python train.py --hidden_size=256 --head_dim=64 --hidden_act="swiglu" --rope_fraction=1.0 --tie_word_embeddings=false --parallel_block=false --init="normal" --init_std_up=0.0454 --init_std_down=0.00395 --decay_shape="linear" --batch_tokens=[16384, 32768, 65536]
MLP neurons of a small language model. Each row is named by its layer, matrix (gate and up: input weights; down: output weights) and neuron, and shows model dimensions 16-111. Each number is 500 + 25 x the weight over its row's rms, rounded and kept within 0 to 999. Numbers have three digits each. A neuron's up and down rows have the sign that makes its largest values positive.
A block is one neuron, or neurons of one layer that tend to fire together. After each block is what it responds to, as a language model described it from the Wikipedia text at the highest values.

L14.gate137:496490495521482519490454486532491475472507505512453510468504505482515482509471535474470491501496543535445482449480515479463477543512526485477472495498504469491517517513539433460494516510479469507503525484495480487520494492514493516467533454508492504535496432447519445534517493485462502480
L14.up137:508491463486483454456532528514516470454471531495577497526487517454500460516520461471525495517445488480504469559476465512450510529515451477477495524463506533528516526470520499481464542510502468511527525470473525501512492483493484529490505475483494516547514477542512481512456507498539501528
L14.down137:568495522494497487449531459499537554519512509501523515494482504470502491515541486509557479524511479464521500495513493512487526501504488563506531485534479486483463515510486493514462514517466485504526523501522492513491504539481484467512467508489488489504518507522471517470482547501530509468
Description: Determiners and possessives that open a noun phrase after a preposition, most strongly same in phrases like "in the same year", "at the same theatre", "during that time".

L2.gate71:506482508433485509471509519478490538498454469488509501501510490462495498505486478534493503457524465554525457475495486518523484481495514486519493481505502523483529502507518495506470526553482496503504560462518499495501532463490492469506518503529493455508488561522438529451505517530486514500
L2.up71:538520505465477511496467531491443544517476481481470521500526482493489532502508492511451473458509534483515533520470531508512502509516458533496481484505503482525517479500494549491515492515504479485531510484500518528470475464493476497472489516446515460466520533498468475513482527507469440511
L2.down71:508477563488552483450495477527500536488489514493465485484489528513496514496481507554483495527516481537500489476520525465512504462488549515515503481518499495469534534508518504491557472462517491485532489496528487535497490540532519526472501487466463471480521455487527458458484516496518493489
L2.gate125:486561483485517484452508492495479519515506469461540509520550493499492513478533508470457502514558497521515488494497525508474508501531474473501536491537481491517439481522480525467495486522537493461493507495513483552545523497500498555506521493492487511435453509514505502498504492480540546490
L2.up125:506493488482504486460546472515463540490508500487521517509545527517478546541504504499474503471566497492468485505492558507483451486534484463481529473502481480491462508538484513494501509500535484456481523519475486550515522509500509539512500491521491505487488503484486457534491490470494550511
L2.down125:512484527468529501483477462493502498474470464501531485488518491543516474476508508506501473512504484506481482500477513499449461484482519463497508501512456457481482536508455521485474511488481496485537558517529465496541526494504510492434513499490483475500519519503478504503502515485481525525
L2.gate241:514510492476510502507524507475514546496448495466503510495520481507463477527468472517549485473520523568511507474498523504533469516479523524478534520497506536543486503497474480503522514543529496473516519492532508520514471444545463489510467514513475511501521517449506512510536490480462519498
L2.up241:527496500512483504525492516497543541491479495517493493500545491477511530512470470504510501453505502543510495499506511516573498513467524471478520484549488490540497468464465499473514507542486494498528496456549478526497491450523528460499491536535469486507478501511542494504514501469494533482
L2.down241:493442538499534501495515541524503482525514524474461509485521481506505467535488443518501481500528501494499498478494499518521479476477467553501500517516484512517468478469511454518553471481476484498551546501503511508480500472513504511492472496486451510508528497507529496512473528475471534503
L2.gate659:471457506498541477501509497523468509485485520503497492462499506510509514470498497536463481504549499489512491539518510522461509518485507503472510504496515496453483489543543522479480493515527481452511530553514491521509448484477490501539540514508452490533519491473509485462539464501461458512
L2.up659:558533534509517496490481472484543524511507503484442499500449439478514492492503472514488490491501518492511497509481553493427542509520493515509490495538539474500541498566545539531500488547484486525528485520538448523530510477523496548507516521506506514519474490541507488450466495537498500486
L2.down659:536517504463489493523495509571513459466505485531509499513486483451491503540489517528496541492491520476506494510493484519495490520444476500506520535526465503472490512509495500505484565534545468502519493494466544517507483527553514535469510485506565541553529539523513483501530495496547495467
Description: Mainly referring words opening a clause, like "This" in song titles or sentence starts, "it", "which", "His"; also row-initial table pipes and capital "E" word starts.

L12.gate3:473543494494515463467521484523475527516474506502507546489523484500531532496541493459473499552510507519532486454539503501494453499492476505496512528495483465504536458478545481495529542497500535462502515501464478482548438487435556487527475473527531569481482527499545498523504484507516502494
L12.up3:499531477492527496523504529518507471532478495480494521474494516470497520537478501462489536497518507506494500521521451488482471466526409483534536516535515503510486500497529493481490507495534514455498536513507507524515492465466499505527476546487490513515494470551452483473538529513504569473
L12.down3:518519538513513505493450508499554478549515472474478527491477566500525434509493482455521512522523508538478495531508491520500493473474519520523533532507553514539562502486544491524496472506518467497480517493481513501509498495504503508496503495513473477523495503508500487451505541558505522452
L12.gate202:513494514535509500517488487494463496504513483481498573499509520484473506486510505490528472503474511533495472525493497480537474520502509456485485504518509494516504484476573457548533485486469469473497531541496522475505555480487526468522522508489488527511494480519499493519501529538509472499
L12.up202:535501508457482523496472483488521520573478482564467494526513501496508547480501504492476481512539515550489480509494500541508512465498527521508502474471521456465470545504490522496548475454478536464517421510477521492461513567490467522537498516507511515517512510524543504458527546524491503506
L12.down202:520497505491511524498502456512477525513477506480467522506493501466471479521555509520485521525493510520515491491496541490492512528529498519556474532470491535523483482503488506535497503456453515485553511520466497498489503553497518487512527507459530508547445526529531532496485481488511499498
L12.gate369:508501497481498527513532536480545512533460540508471546454496467480522475498535508457499525501472502519544546478523513487521521496490523523505501490509485473494503504486454484488507547499519495523506498510476525471469477492472485518496478523506508537503501540490547458452468465570515515506
L12.up369:504481489513479540510522476504479526484507503555467491505487519508509464499523498543502520461496495490511498520538532529568528520493542503497528498502460472480539482480514562476483459543589482509491470536509537530485526499491472474495468527490514469507501494503491462475486482491457497476
L12.down369:543470538528537483510479486479475519499506441522527514523546475497525508488509518538500501531478493511468491504467449480507514471557513486468492504513465500511516469532488461528521452559486520543519538514506481511505456488489511486543479559504518505510461507522490561486539514469546505481
L12.gate593:443510521462514491530469550534503511519475521493508498459509488483486528518479509506507494510513524493521516456502502463542485514494481500542522505487501546483542500504503499528491466481507560467523511544495497482498502513478504532528508505462529506465529488508512540501529531494452509482
L12.up593:530481426570530542499497527572497491538525475484497526503522469434508501492498485492520474513501484525512517486466516504565408532500507493492506482478465460494486486557568474527501514503502529470482495469489494487506512500479487522524533539537515453491521480458529467526530478500497499466
L12.down593:500493523521510531516510496484494528527478484497509484551497491511484519466545514522516477483501496506509502499509451510471481454520466517511563498494502507538517482457517531530508494496515519468515558558519532515515521500455528440494504497516517483520542504507525490515443507495542535466
Description: Words inside Wikipedia section headings right after ==, such as Career, Awards, History, Reactions, and weakly some mid-word pieces in prose.

L12.gate81:467513533538523518528473491472517490497515496467489535509493484515496523465528491543504498503517510514524510524546508475471433482507520490527515473499521536465487519456467503521495499484487469511545513528511510529494461503472513502479489509504523510514481501455470472524468493546513516515
L12.up81:480510452523456478529474505520532506499476514476500450500504484515544567517485475491522518486489484463519473499515518482487511510483545522511486508475479499485446508472469462479523452486542474513495504507496446519505533487474488495506505468553491502474480532454494462537532494497566517526
L12.down81:557489519482522469481473494526484495459532486538523498518466524463450441480518510491502514516519501537495485481517488514494495477495486530461510530531546476492516486485508512471483484520477506470533485446506484507498485529525490470526515495513456500468450483525534511517499525459523509464
L12.gate258:500507505482462485490532497549448483487515520497488520505483496524523537467514490510488497535511482503511532468483525522551494488467486479454469486533458480518481514490546498463518496524520498474482531487535493505516534519500545553498482484513508511500485546493478508493494483502494467488
L12.up258:506517489470480502537540532491537529518511538520509476463502500487445506504503507543507525484477504486538529491509551451476506451456504459482487511522495486515455534520531520482484460532504502507514508482502530504502554505501442428526541469498484540500451529491483491474522505514521476480
L12.down258:482510522516554521566519493470503486504502501504507475513526501494453536488553511485508500464549492512516528507505523506461507518444462509557529531535524476472483539471496452520477485491499494544527525478472475475517520517489498473535477489523459479503531518516492500509490482483489511485
L12.gate361:459458464495514524491517478520491504519494464493492512481543477518501507488507492493460495501530536480526534503472507518486515482540528547460562492521495518468586490515500493469495481496507489511491486522526526489496494522469515543459502479468516489486499447506474520496512501489531456481
L12.up361:490485496475457536476454499480507484474472466473501465482523469463522513510472502549499548485537478471500510478470530533500499466493509518497470509498484504528479467456517482526493506511465498491496500445489478496459498505512465521472528514524491508543479505515514476493460509453511492491
L12.down361:495492533518491502495481482477534501508473493504513484504500478502512482493528466485496505472489529480525498521530516504512457476511485514506471463506476484472478501489504475507495525532447486494496498517522489465533469511493511496457479516505498477519518506497461451478496540460519547565
L12.gate566:511512509540484471489529498505505471527458520483491520521488516502467515487507498500471472512524464503517496505472565470484490551456492506493497582510469485486520478488509505480521490502498510472494511500570553467528506513546506513493475504411484537476521514469476518497519536501501520528
L12.up566:521482508505485494534493488500474517502479495477538517485458518531478528484518476538496489505546452500520494503468471511514508553519496484514481562541498524498469517451471457485473495510470499517530478506459486486494543479523508509490486495533488470518500523509534514518500509464559480562
L12.down566:526513503491554503501493451502479445450518468484493522524507491506543538471494530500504517441539479516510495483483512491500522441484497499507520479502432517477492508522526467558497511482500497530542476495488450495530530479482464472501495502511520506489543522503531497480471505531520542494
Description: Fires on demonstratives referring back, like this, that, these, same, especially after during or of ("during that time"), and on mid-word pieces inside names and titles (O-ur, Wor-d).